Part of a small language model's weights.
Size: 16 layers, vocabulary 4096.
Architecture: LayerNorm before each block, biases, untied embeddings, attention and MLP in parallel.
Training: a variant of Muon for these matrices, 835M tokens.
MLP neurons of a small language model. Each row is named by its layer, matrix (up: input weights) and neuron, and shows model dimensions 112-303. Each number is 128 + 32 x the weight over its row's rms, rounded and kept within 0 to 255. Numbers have three digits each.
Before each neuron's rows, "fires in" lists the words (lower case) most often at its 100 highest values on Wikipedia text that the model never trained on.

fires in: "military", "army", "soldiers", "forces", "police", "leadership"
L2.up345:197142069144156124086133115131160201072154142136174084134137154125141109154104174109173139125137180123094131126172096127074187148104139141121103126119098086109097137142150098109124111125145067139093148125121132128192212136118146105154136081171115144132100170132118112134079132092151131141113214118153177139170122124122104132135081108107107129093142138117134102115081131102103112157111085075117140062107163101020064128131141127126055117114092186117129205138094083192124153107166107217149110169117127124082226161171130078120120146120109078077162118124104148187083150119135151191

fires in: "the", "was", "first", "an", "is", "as"
L12.up558:127139105069108114103122127099097146096126163133178158142088160134161203178147135146126119125093196147090131168079124100152097146192150163060107128104151119087118134144096142116101092143101165191159147083126110164108132146112206145156127144133136118169170119146137084164039176108141181119174141122076116118141171105120152097178125117130129108162122126046072113152119120092091089111122151088159119163105145118076089142109086222098103085115176107146116101106148144107085137170134193128173089182168110077137137124082178080131109107122079100148119117106148162175104138091117162153

fires in: "to", "of"
L11.up174:101119086094152134078140125122090099159096126059169145103083093156107136136120137131110182118108103177119141089144182068095150109102118130140129186114227124096113179117108125136096150133131147167094154098122227135154123069123134164081150146106096162117103166173116184134113067063100119075107107129126058129138179089154116184104096117107121120114142134186146108125059119099122101141136074084088083132129173112106133106128170114085184180108157094156085156145098193116128147108141111064119151163116138066108140154132118087083155188080207183132090124110170188145149098108084070093

fires in: "the", "these", "were", "those"
L12.up76:140064085096096150116136211110162162140115127151148184135161075091151132122106162122075071164136139154102143130068101023167107122146143149130141151153146119152116128168180087127124129132139137147093086156119170155128115166102138089178165117094159170129087170096087174131128118048134125171129122124186092061158080113155078127076129109106142157151126151095103118189139120101122106139127156156090132097158135095139081149101085132142089108126143100120162102191108195131105108109113132067123139111115106104131164092105151129107128136163100084180151139117112074182171145124116092115

fires in: "to", "of", "can", "despite"
L13.up734:046135131111106106075091136141146065107112099162174072132124131089162155156101092124087132124181117136162140099101108092133164115124124133098063139135128153087110114169111139148112076132123102097100066120129113151167095114095146138134174104059095086155113117190103174194127088113179116122180135135086146158158162154139104110137125164030106131099142116147106142099114096070098173176162080100152126125084131053108101193102145118147096093085170115129097135130144142111124130076169161059187111147176131068109124104150133151180124086119120106121042135178098131176080111119110147100

fires in: "which", "failure", "miguel", "biography", "time"
L2.up568:208131186081122100167116166099162081091228104098095132142133151054129120124069151153179146132170096136163127109147163141064106199110154119091126136090102154121126162092125154145107071115166157087084098135176141105170127113111116147094201147170153136118131152100147136129120147127130152146111175133103111149142136098109105219133151149115104156125077106114169118163156126115149108170047179125053215130113124093094111099126101150129145157171148135134127141089162133143190120055129122100135107111123155094113117153162118138095124181077113061111124136183158121110098126080109084114

fires in: "prize", "award", "member", "nominations", "medal", "nomination"
L4.up439:157102150120128137121129125089157165114159175151146181134115170161078102138046160128136155209092142106115103062112104112073111137180140137140104049197140107198146157112129145102122135126136117189125124082108175117146117111166132072104139161102139133159084135122150112148101154140124158080076180130148149139171064126114174162092123085086126122058106122163140119102114136108161110104102131089117080185110123078097169121109123127146145099119120132126135110147140136108120118139101164190127129155139133069181123131069152148155189113103127154102138142126115146147160102063152160129

fires in: "september", "december", "august", "january", "february", "march"
L3.up93:197167126176061131141106109103143142118101157132151114161121113159167113133125187131078125108120157101100125121096075120133176056121175072104117086131122125120057182146151141086156171160127079134123102114130129145147141114145105086089065112135101123129141109151156101117090083155152148109151222128076107101095114172141116135137132112096117122082126106145078156073165092084144138108115130115134170101120107119160170092128175112165216087128123139135155064149122140089105176132144138122180108120083152096148120089140067095148139118078120092101150066143126135139163198148143150077

fires in: "of", "371", "000"
L7.up593:154154170141133153083105111157124177130153093117147135181089077132109144157133134189129117123124108149087154031165144089105149111158128161059080172190124160145132110113152100165106140125109107120121057108146101094137105122137179131159147133147131114124161113153107206203162180113136131072130160153180164169149132145073139087120089174125167078131133108102134099108137123161129109192137112142112065086210125079124137111083103101138134160078132114102107135058110125136131124133132093115101112101182132114158106067118091129174090139102132169105116124109089140106187143098148104114

fires in: "000", "00", "08", "oakland"
L3.up611:160089134166172135113170115167153181100129142124173070148084065117085114141125100035133097155168174182128129121166106118084130146127091208129118156064134109117157104109123092147093135095068112139161086162025096079146094065111179103122135062131162132113122123087100180166093073138082180129117157076171117169171140100087147079123123122170115094115133145135173108124129154141170115158163127137149123114125125153147076131149130108077186130151124106134142100137155093121122120096096149166089119048071127126152142152129152145120112142161100120093123063124132121098158162123142103132

fires in: "to", "would", "could", "can", "also"
L9.up510:099129129073110092080106122141107164131092162094209098147112087155103094122116123128106181172041058150150092130114080126125141143130084071124114137107182101094095157140138164122131152168177113122088188119103115103106128115096057120115123074127109125169093093161116155155087115115076120144108106146138164036151125110141104111160101150117112192125156101104125115141143137146124150124165107102059074147133150118125121069165119099159174160079139188122155108118155120132141154156123163134142128160134131036184099113120165077175173139178084087100115170145097105130182098139117120150

fires in: "which", "to", "is", "made", "groups", "and"
L7.up701:132170140119096125149084136148103131164157099083181061140075110106157046152140131173078118138109154172062155105130111137160139164055110118148122089124162115142152115100101163139137196166098085138216140111132058082095041127157088052125177093114141148103134114128085091081064130155152089177124157147145078142116066109135100133120154153156186173111128134130107112165158156082083150134120129163130117133110178094097081124088134153081201159113087174180149076107184130166090124106121101088121097105154148189119117091116137150109137143124156120147147141105152118106129163155094165148

fires in: "the", "a", "out", "one"
L9.up51:134144141155136061098175120078069170147126168120149096104108127116124112146159139131153179173137107116119091132079095110158095135106123183188195176195077113128164132090084100115079192170097169159134144116094155196109167069134104098123106120114086135057162088087189148130147150125087108109164102138138127077102151163088050179138172121172142136122116096093132070180130159135105111094105104158150132119105116158184081182093124122107127138140166184114144119121185125132085117105051163123100107133109172142152165113140151112199158140139138116167095141100090115121127113111154114131

fires in: "the", "each", "one", "this", "that"
L9.up177:141114119100143080064170135116127132113108165110127143064146107159089091126086156081078071122149084136095056138157101086129116135165079112115128108152159120150138159094137078097102101138125170112101196132087145122142178128113137182084151170122134122057149093099146122099167145098120160136095093107114109141125116140156144148120095211182121107108138138101143128141152121168123124147155130140175149141103101128120158150154140166163087160194154081153112058156139159117147165157071161160131077017181157085159161164116126165183111139184115088083145065123124177100139085081121131152

fires in: "september", "june", "arkansas"
L2.up283:150180124132124133148166094167140159106101139189105146118221133166149067126144158169057087134079164184129136148070099107153199079130107119180070102163107156160125164130039169151123085100113179133128145132117110105085116127115124119116118088128144115130155132061114146217112124146103120130131138118141144129090160093131090141131109111111131123112102191123079138173126158142116108134118183176121157123103154120132155062145098114187113017084150168163118158159132138107093162149169121187183065099132133132099175148141071122111093172101084110149098153112136108162181136104130152130

fires in: "this", "each", "download", "one", "toyota", "that"
L5.up641:148108107164162109125123117119136161111129088096145101097129160143122128087138093081100076132161135088136085062178079163099128127114194137156152156117121210128195143115169098057137140108121089068097180137120137132103156099147136158133145174132185118111204169127103050163138120162149114181130138153129140068125144143160095180107100079160147096144130092083106102142162170146117086178113119105187151124066188146132125138102087089117117145189120113150133137087141154085103131137098143146105149116193173121135176124162117138137159114095080101125143110211114145151158138083152141139

fires in: "not", "could", "can", "may", "would", "t"
L4.up684:086168133159135135128116159133151091161174073120126185111082118123149087208162111165122178093104150153138151134131178165138157121169093085118127150077074103119055156080152122083153110118120109107131158083111103152118099088111125099174197116143129134126087123110133127134189203087130167105134137107101160095155139082104086163131107094099124082163145141105119134157132151155149148120114118163106090162107101147108100147122137124195149104064152133105175110087089150179158150145098164141167151188153138069185137120176149112128115138105163135168120205094137125107081118082086083148

fires in: "all", "among", "none"
L5.up524:064162133128177153094119147089143147065164164152139105155121110155144171135126153164111133106067124064116082178192029140123160085171157133132123107127103127145083122125096165108218161134064207101106068127146126178102156091179073112132155142132112102081121120149144143180148134138132134133124128120106160176120155128163037117179130114117102125173137180111124113151109112182116144139140145163144108135122104075120096138112101177152114144121113116148154176167137123115078100060115197111164182146098105113144159104123159097152062082104105097113105131162156116123059046117123144177

fires in: "to", "these", "in", "such", "he", "the"
L11.up214:172092099096138118137126160124055176132163154148120130145189086101177105167139133145087163135195102109111130091211105145127149110098090117139118116106131110118144119114159086136146039153144137118111136108131189122152108143188111154174148146146112123085112154104090161135095088113130163109102125191106130121088151149116139158118157103086107227093133130108157110143162114137096114161147115104103123140088154156149151151117156142149090131108140111109109103135188069135092140122110159095130111131148137101142129092101146147079133145083055112182103066159100081134154147128118153129

fires in: "time", "end", "years", "while"
L3.up766:180138124106127116131093149116127061142144139152132133125147159118074119135097142131128191118173107153081103081161102140059135116154106143179159146082124118138104134094101052149137143175109139140170119132169146126088174167171137167120211198130113133164092102103128074101096158117134082176172051131064126142091142099135048113101125178098157113076121114162173158222177167150127154149116118135127077100132155148110169118103116134074094117131099115142132151111108121146121113185146152125161064171058091123082113091143124129071120150161130052165152122150076135132100057075117155092

fires in: "the", "a", "2003", "2000", "2006"
L12.up297:076133059160138120195129080109148147169126131093125078167174135115112119133093137111093121129119104197101105149116139163141127134149142087158134145125175163124101121143111120152131153160157178148098105203072141105131111124130117140110169135105154115118106090103092131150125083056146185145128168109081114088140121103089099114127151190161169141152143078125084137114160131154098107139128142068143141121116092130191161143140080073125170154107164198182111084138188120090063099076104158119139129111104237094106140108126080141110094046137153063157089129087089168105104117113127109127

fires in: "of", "among", "with", "17th"
L7.up599:125137120190143156120145166144115115138187116121103106140181086125113141106137125157125136182118095148142103136195045098053142113098144086144073055140129161131106130123098143118122123181136140096116138116172069098064129094113160083125121177119184166140120088170115121129113112121161097140155118135175092121150077157163097138117147132076090074186093132068219091097159134175134203149101117175110140092165122115108152155104149177130159136143145132161146143135153174133113081155080148145166143137103142117157162099075126161159102148159122139095151036127211120138152144098128157106

fires in: "to", "that", "not", "would", "which"
L7.up197:119192069115140068105108086129070080118128085092127111109078078172158159176149089122113175147124131164106130110179162152077144140131042152173151113132180085121137162136145098069135132107116091091106147084129064124114088115141092117167155151099149111194099099163134153099159147129183084135130109135112096146184177011136117107121110137103138165157076173104131119166145148123153146125102158142090058155134127124132051128146149182134176147090128142128092121132112139184111131105105160134130101169160118109076073070194122125085150117125129123140078139130068142130137178138130123112

fires in: "she", "they", "team"
L2.up119:035113085136105126132110140142164156118124124092130137186146107158177109159121121107161161079122163163114136158144101170061135082136131147174175102101130159115030116144190085127131130125162115116143136132074107101088203119177147152146165116139106125135145084137138087125154048165163143202128126123098083115187094124094153101076128129174088079099118150158095152137177167165163126126136088207133089102085139076099069149085045131116101147123178190125094036121068128160104179164151129137193152083154169082158067119193132137140209115111155147119118136087111099120114147113134129136

fires in: "an", "anne"
L11.up385:044157130101136094146131086152143140122142115178130105120067122136115155105141112128119145153124119068116175171089103169186159097154145105114094087100153051166118138084083188171106107101125087152105162083150088150106128106124147117164174069121133098153162150144153097167177154103126121108094137122149126142133092090119093122096103088125147094188062160130094137108127134166104165149147189157148158179096123127123046179091065157165083166169185147114105147064117146117178053119124107098152153110175086135147109181154113096108097145104160124071072083156163126170162129141113179126

fires in: "east", "eastern", "western", "north", "northern", "south"
L3.up26:125139124064159163123139124126086126091088148133150060138113118130129184107108117132137140102151134175105132122129161099156106160099138156117129112153083117068168196116134181155164137190153134136126086068103110103123179067072125099114148129134137113134186168141126147160070069079161156156125124108135132145115100148135091120147056132123141207104117067103105189110155107154168114126111099123117153095140151101105060096144125169094140161163161123177123127110075149136144159115213179116077152061120046142109123171124048149129113166093038076091144107134106151117163142173188131063

fires in: "back", "trail", "backing", "focused", "background", "driving"
L3.up419:124124096129153133078138156137094111178077147113123129131135129096096076124140190102098088148160061184107104121128131079126045098134106088193144151131173113131133137134166115129094115143190189121123106129101131065185111142126109127099123183173107104175144104176138143133086072099104116110089110138153124116117121121132098144135194120124114141121117162102106145161070165125162172078139131129047118079122134113177140172110132136054143155103127140164117120152139147183100125135085086103129119099114118134160114160124157119190166100106113118132110127065073083100099095140090109179

fires in: "has", "an", "was", "have"
L9.up139:127129101126137080095109095119171095193114141157137107181108119172118170148133095127116063080102134150168130102127133143133163084186108139137131122158139141128157106138163123099145155157161115144145122125123106156124161148108137119192108084126087140121124139166111159155117141138151111135064193136110124117184097168153095094120165161079122133203127156118088157165113137096165121087045136160138188163142114113172102113112150148147183143151131154111125185154196107113132101048123136122144125106102136126145114160073126168135116116103104121095123152153141154175197047147061163178

fires in: "at", "of", "visited"
L3.up132:104120128145103072088113105143055163115097137095151159059097093139146186122112117116124157140117097155148168128111161087131091087121111086120140132175138162097109116136137133106103137169180122193128114079145113158105139098132143143162126183171113107128128151121078074133219124121086138130153124120121169113114089155184096166069135096163167129158123099090169164153123126106112092111098134157095094126133217206164110103044219104161135135124108074165134120082108124175158181124173123151118101092155164139148178156083125126112157137111134094110110146132095120170126119142101138094

fires in: "to", "such", "history", "when", "suffered", "following"
L4.up718:170164164177183094135154137088122097143144142163134143127141133076180116134099076161125134067134136107115145180124155115144086150143121113088141109109137155100172154131114168130098141103167151128174173123095124158158049089111059101103179164200093098137148109099211192121123081130172099112198070084072088139154082112153143162122095120065116159162101103128156145135124074072145156152128108133118176165117124156137146167129140112145093152089111127143128132147119199126068152079129147141112156143139104105103190078136121123092145091135136100166118086118106106109135139149139161122

fires in: "took", "take", "what", "of", "into", "under"
L4.up473:111122177165132120126135152142112150095128153155133119103110140129122116118127059161138175128137177138167082085106184064130197125090135121086141128161100138126197050151119099094093118146134105125097123117133213078093178071136066150168146177088146097144097112137117128134163119108145200129119126123062106106045122126167186172129164114145153131130154081117149117140120083145142118165183079147128084109145137128132094129130105117119109106148165087160130156143103113062126095093141095120151131153167184135133151075160123117137150139090133117151178087102096094120118152144130133119

fires in: "to", "not", "would", "cannot"
L7.up305:083177117164102112088090155075137148171129118145097158097085124153115128176130133164098115123123108099064117163098127151087174101172082124110139167144137040116107105146165113097155151124127133079090186053136121126128120088124097170128156150094135117192159123155135138138166161129130127134112141112087156145139134128125113160097151050117094151115130146139130170178088163128173107113113143089113111184130110110153091083129137127148165157127099154054149149094173142195124188141119159182109126133148141084182183125150200092124083149127111091112131152147092104083149118120185096122

fires in: "to", "of", "he", "that", "they", "have"
L7.up344:110164118062088140111124099087138142163218111116110120118132101126088105119133170134160073081165149141055177122187139161131141095095126124084068099160121141126110120139139118165118136083151094123139117121069081094157195119150057164142171067145069128095126140201119120112144152147108144169063134112182152111166152122100136089090123112189108161117085134098216099125130101168051132160091110144119103175122091081172096181107106145167132150116170159089100147084069107131160131057156133114158085177130088120132193108153127113130101093152119178078103118142098099134124207123092103092

fires in: "that", "a", "too", "only", "very"
L5.up461:121113113101148102151128127138058086126104119155164167144146145129112145207131140071118189087171109117170082141162130093082085182121144165103103172054133183139148117128148120090127177111039088062109190090179142116150214148179088117152140150097114129168158201107131121118102112149150115086065197088111134069120112129110155125172139127128123155085088137084112137084182145115094084110175107134146138139092121167182101142123111113119083151102085047125132169151144123108107118158101113119114107090124112136122157127083072097168177076129152111117127161059138139084131124152154128141

fires in: "west", "northern", "eastern", "north", "northeastern", "southern"
L2.up576:140097148104101162096116101188117125088113135173148067091141138107169163126148182098160201076191110117157081123154130149142121130090139133094110134109100135139126051126106112078196145127135153176152064106127110145110155080132112116142118160127194101107099134152173101121104127112122075125114091106138136124112112128106121112104094136150138165098119142135151166124099169155105168143145120110130114128144118102106082118113194107119159098113143121132127163104103101110092091167148136127155107103174136130142155113152085067089103221069094123174103078177203092160195145115124131151

fires in: "north", "south", "highway", "purdue", "northwest", "half"
L3.up147:099139144138148093112171162123171152085115120121074063173081119088198124146085060171143176151077076144150140110089159140116122091141080127096086129192141074140154175124122077168121111166082201121148101163159159073125170103118089115152135143137103127132140097101149125140118087080200156149120101152109120122113119121161065087125099164142127140126117089143142206108109130165108091117149155122102184122083129073161147125185171160066173114160167174174137125120103175099130137089107121129144150140135078142130094180115158140092136155125118143094142173132133117118152111099177162144

fires in: "was", "vice", "as"
L13.up646:083118117081114135162103150086140086141154117134144139162067081112090109111102140141129150155047113079160103145143137144162090158118119111187084135119140113177094197103089136111118080116157101126106100085107180177129076154118215123189171180150153158124089093117171152092114150171197130164084046083139126108131129134097116103094122164133120105124113145157088146155149137107171109140138126100170161098146129173168121083126202121063083127133162146110158188145150096138105101146083146137100072154112093119203171168199141142059078110164167154216133084173090137094135089176076151109

fires in: "he", "she", "they", "it"
L2.up458:027112129088115139109056110119126138120162124182130139099064080173159121101028176130155110143166167145174155118128098128125115164047126153144104132178149086171066098134089189109114136121072121156111122115089133132113165067142102183133143142110096132170173150163145111154125137110156139211130095134129114123130119124106126157189155079103128140171137150088158158075151146097122138124109173109111179133128191133166114170172077094131125135102117191124108056104114166190141141099180133114117162138149177159129124154113145146112119150142157157157155154123148125157134176076140092158

fires in: "the", "to", "and", "of", "s"
L11.up658:144121099114134157086142137096062112119131138188119119108102131128074152078097092145138070079134156148116084136157125173189180138144127171122066121031111135153152106118107153105123094120120126181189191184080169108121176182101101167099101135136221134179044153112142116176142171090132122140142206148170147103079114208068153104138159104054099127172127112158133091107143111154138131118154120171131113162120196140170099149115084098113128086112138095143171131102121141137070102149140093115113151110147109190150143150071110160121129093093137184141126084094160172126198157143121081130

fires in: "these", "all", "those", "other"
L2.up578:113201142088050098139113186114135143145103176169105116159120083137118154127205049171115100084101081114095131090066125114134125080146174163139154143143158140140116117115145100092135112124069198128184138179116135142132092115145131075125179109112122128119160135075119182146141114096138160198104088144150104141162117103173136097149117134120109151164142130183207095126156089147154129127188101162065121209131181110131103107136108134110089103119144125084183145147139222130145175087113181147123136072122144132141114110163148107151081120082088128123146162058150096103124136154151086163

fires in: "they", "he", "have", "parents", "us"
L3.up526:031160129119105143135102091067134169131110117242140081131139130084099094142107204145174124146061085190117136116164122106098118114154158140117108142102165095166096150083151091169162124164085109144125156153132045153162128139160134135150137126108133080119102084102154130115160112081174133121128114104176175095142112091133116158137094118094138140059124147121183125088148088179150115163140180056088147100134115099157130105082137145080166119117176130114139121132096077245171093133143137182165157138089079149123122139102096115122135145058101150167124159134130146173149158068121106105

fires in: "to", "for", "of", "from", "at"
L12.up143:116158148114154102079051095159117156112065218109178166126117130160130142161117092141063090145077090107091148174116121040121123072154084097146158143147122083123098096079106114150177131163190117125111136122113103064170160110103127104166098126112113111106085099123126098197054104104141197109185138105118131121160145130152168149135197127147168167091103115183154166135141138122131137165125110103137144156113143127130111142127221128135125132135145124179147126143089091097108152084179083130135060122143131087134081141123082075104155148107162111132143166119091106108161166130121085103

fires in: "there", "following", "come"
L2.up194:161162154130182173098069171160116136179163212207143180178169158139170121158172061100117114099098095132204068102143154104051162092089121127127177144099131169134120120157192128097111075083121130079107169126174140141148150134128163148085158159096150118125096097144119154144106086123100140104179051100090133071176135099154164159135111083095044115128144132101146077149080165107143092119138099127093166082095145155089136137107059052164081187143176194141118090084124081092137172090141138162135101166129109143155105131148132136128169147146107082119135102095069137066136126172135145155

fires in: "with", "of", "causing", "from", "to", "and"
L9.up488:136150102146154073090114153182129081119112054154119112091142107139177128136021071044146121128131150106137154133134198115136191151075151097180139099093185121098151130117089100152124144134096178121091095136108112170166101162068113144096097124159110103123159109146115158132081076133136073150186153144091117113121117132066063129181136157090110130114133156098133148132113090153117113125104105078129161170095129116124083148141121183101136107164172068120145097134148073079141098152194156153168088116179159165078126170129150087145120081077147191146174111086158096165097152170104133147

fires in: "no", "not", "eastmatt", "minute", "linfield"
L3.up438:110091090141223147105154197096183127101102127108172062131136090114103162118182140141209116075101121114186127130100097169157072136086089154136135115101147118089121124072120065074149139103095139102126140138133091160133139186130151128096133159112164120134171173111156142139128173117111135092094123153216121097138131095133136149149101152120172134101090126136107179184115166092057090137196178141163115091161129145129165162150112147098137167133210136106157151130127097131135115152162169084162149097101129107123100091128149103115137156090099109121157111077157089186117091132075100065

fires in: "they", "20", "to", "he", "21"
L11.up630:057111116128073087102130093073195068120137173124149183153089061095163079138066155097147081127155085130134166139134176166087120184198097151157166159093140080114099171184124117115179115109080169079126138128143065119139169108177156152092121075145133087120127117158124111123107141134195139153112099094160150176236155122159145124168140139148142166099103145099136078134137100098145079186153110111111156128099118106087127114037190138105175116155151250098142131100122178164135108100100147131079135047135118137152149126191104139107126140134115115152186113120143077128176099121185125129

fires in: "of", "many", "three", "among", "few", "thirty"
L4.up608:138116159138106126121142132105143131121176163159103161175136145173123125139187140110126118136058133104039122141127043106153103101141127137149153113125066139102134108103124099082160165155082108107156120137149165181152121065100141132132142121097114182118117118126095195109095072096162118084127085136169092150172134070203140102132188125026100133175142074075176138177135137144162132175086135146133125199101135160198141158094098132168119122078176151116155160117098088108086075122110167145193184176074176122151134065146106141158136107092079135099136063092146128132106113146126149127

fires in: "no", "not", "each", "any"
L2.up598:138138179113171098183137119076065080147119171083163107081183092103118135162100165149161171081095134105118106136134122189187073161157109135134113118113178146143145056143107080057174139136137146140150126129078177105136175141122142150123175148143102120138229084144094081132130112125131113109095123199166133110123124097110188152181123130130060104134140132108096167113147128095111107094177113161136140117138050149131119154168080097153142087111142084074127130153118114127143168123119113143126064124144161104101207124170167136126145134113147096118106183056117129157169098091074111098

fires in: "to", "by", "of", "began", "not", "from"
L11.up305:110158046080101055139114098173163100142182109147142138143195132114134169222077144113169188120174125130126194134148196159132115099125107130091172204145141107114171110131101131086120085124105030125184111083087124082092118136107209171138117121129158105111127130179075224186159174110111097134188172116058120108165144101142095120118091111115093088067122094167139055136124126123127123139168104098121103189123135150082127147128201143114130083136142118106162126124129141146117144148173090118101127170137105103150113143142179098137129073158140129161099109125133184125136115134084100123

fires in: "that", "of", "for", "on"
L7.up196:130081083087038134186119125135110140123110139130122185084117160121109036104075112125143135087160131126156126090166125124189101131124133144099096122148090139115162137126066097117148110126105153129219116082055117157118103059090177136169138107124093143107146144100120075148082141126103162222145210162093136112113139118143122149150184122124106127131161138146169128053135074097102116194168103112110072132129168108099139168112122169076127131194113147116117140134117114109091091145083152081109121136173108094067123130035207174151128132119129087061097111154129118127146127179140074128

fires in: "became", "of", "as", "was", "is"
L9.up367:110139099088110099161153142117151099181120099154063162231091106098180085100099147160162110058163094146149124170128101098156176144125133084112122076139114149135099129095138132135172127106091118154163094131146094142183165138131174194117097132099105208115099150128133101168101165149107110130076157055140156090191121119116145142117106215113157136110143139099150112141093148196172090110073128149116086067197106150198109042100083151145080180115130144126200083189089104114111152134121172092115151133135100112081122093129070127134110140106122123179111074160170124136145098181105127122

fires in: "award", "prize", "cup", "match", "awards", "year"
L7.up130:092129143118140104050141100080185190134128134122162135104072145112092152159116160207082152116096139098110136167154104161208132147121090096186135137119129141154197119073138089160112163124089099103151118123068179133131117109144101062121193095105146135158137171127138118161133140070069089095078137147154083098161110080079146184117179133079137114205129135066166123129053113157128110165126143122140111106099097070155167164143097097141142124117118173123161126200117101105142110137100100223125151103127120132140147138179149127160164154100154214101114183160141155157193188137177152163

fires in: "of", "for", "and", "within", "to"
L7.up191:130135107160080164070139130089112147186140148075143143092075180134196150118140112112187057101105085113152082130095091118126123110110177162100113156141121163090113175159191143140076080160106125138098123151064129164109118096140130144162082131123151107144207126126159176159121103096103177087139176102086102098145111105144125115107135109183187156092097144170141141153129096114067141125135129170108177161140144150166121135134095148064139113142134157129076097166083125171115120091161132134143111161184130076085102109049156158170078125069161161087126126101104122112138117101121125133

fires in: "january", "march", "june", "july", "may", "february"
L2.up360:113084060085133117103105141122131176076075195138178148111173159134100120119205179094090144085169121108098122121179166082122108157169121140081106105138099137057121162185166133115039052117109151146116149169163092136125128118100186143177171132120136129142098095131134144090081118109114138188163132091127194130179117101103124112159116186168138095134141136088111112139109148122069071055126116121112101197125143147107100121150181141164107105115138112118164165146095150133133158167129099135161098150111095155149127109114130117118121203159074089165140115125128075162169114137107132121

fires in: "was", "an", "of"
L11.up351:054158136072200105104101113116100053118120143114146168122105139077160137169102114145156077083152137141098119155142114154150125169126135154112070153138077145176144121127125144103097145100107051132065145106138075156123124159108171103106106073177095151153139153116148137188113145090181127115130176110179101152142187132199114184119089119091093148154074158110104115126144106131100111134125136148172149128200162096162052116098128117112141134141138141121138152113159142141102092173153125127112099086115142182153127132112131171087124218079130130139123105165130141178167128128125139161

fires in: "november", "june", "october", "july", "december"
L2.up309:131112179170180121100166126086114154122125191135111156107172111166173112134104165143093080178138140101143125204043141101118125100149136150169157137109149094152132117160143108100110097094143150148134092146083086108101143029107146107126092118112116117109065119105113087101101154149122135153098158099178186128110150147126115114155125155163122139166140179103113052145097168094068158063156158145106140132115132109171144109156148125127145075113150110143127163204068145122091173170097107147164083068149079139106127135182137067165057151166108141096105108098092194117187130106098116137

fires in: "first", "third", "vice", "one", "string"
L4.up417:110060089109123159107152122153151132125065172070149143097112125153136108148128089167080147113179156146129134159108122099182121140115136107205085087151170204154122112106092125128129122100195118114156097124115132158094123127107105155154102116119078141135141125103126116135125111079150115128134037154204069111149184130122124138089141052152121112141121113182129149124107082127103144179183168131087144150097129158181131131111185177128056133126141139149100170102131051166116117121093089142139105082076165148115113084158120160176076148164116157150170152151170135119149081164104120099

fires in: "such", "of", "duchy"
L5.up216:176134113100126015089094155168143144103158153175106199142137175113114130079169135063105096184125089117129149103126167124107112132128145079097154061191092181103148150151100110122167127128178080176119111081136198041105146119133104141077153119186109125150145104074169115152148166110164176143120145128089140090118121135111162161089108127118159116101113090088158155170172131129105110160102111101165101095081123087130136154118032141158171179118108091151112102201187083131088094122125161145098134155121125114105159114138099125101063179118116130112118118134142159163137153125122135070

fires in: "that", "which"
L13.up490:121158151063189139095089154141071156096107131192113172149152140148123100156130146096098086124151103129149099142133161226085078123130143130138064137130149141116097117098119079088097139199143101139169153149139111149147175081092100151155084145197066125151107157140132126126123110152139103072092152095121151114125098085118189112093106119119107162126080094101150110153132127105125132105164167140097188145138126139082160172143130159116100115126126118056106151143110079160102147134117145119145147109138123173122089117160137105121168059102173090163101048087154109086151094140099131094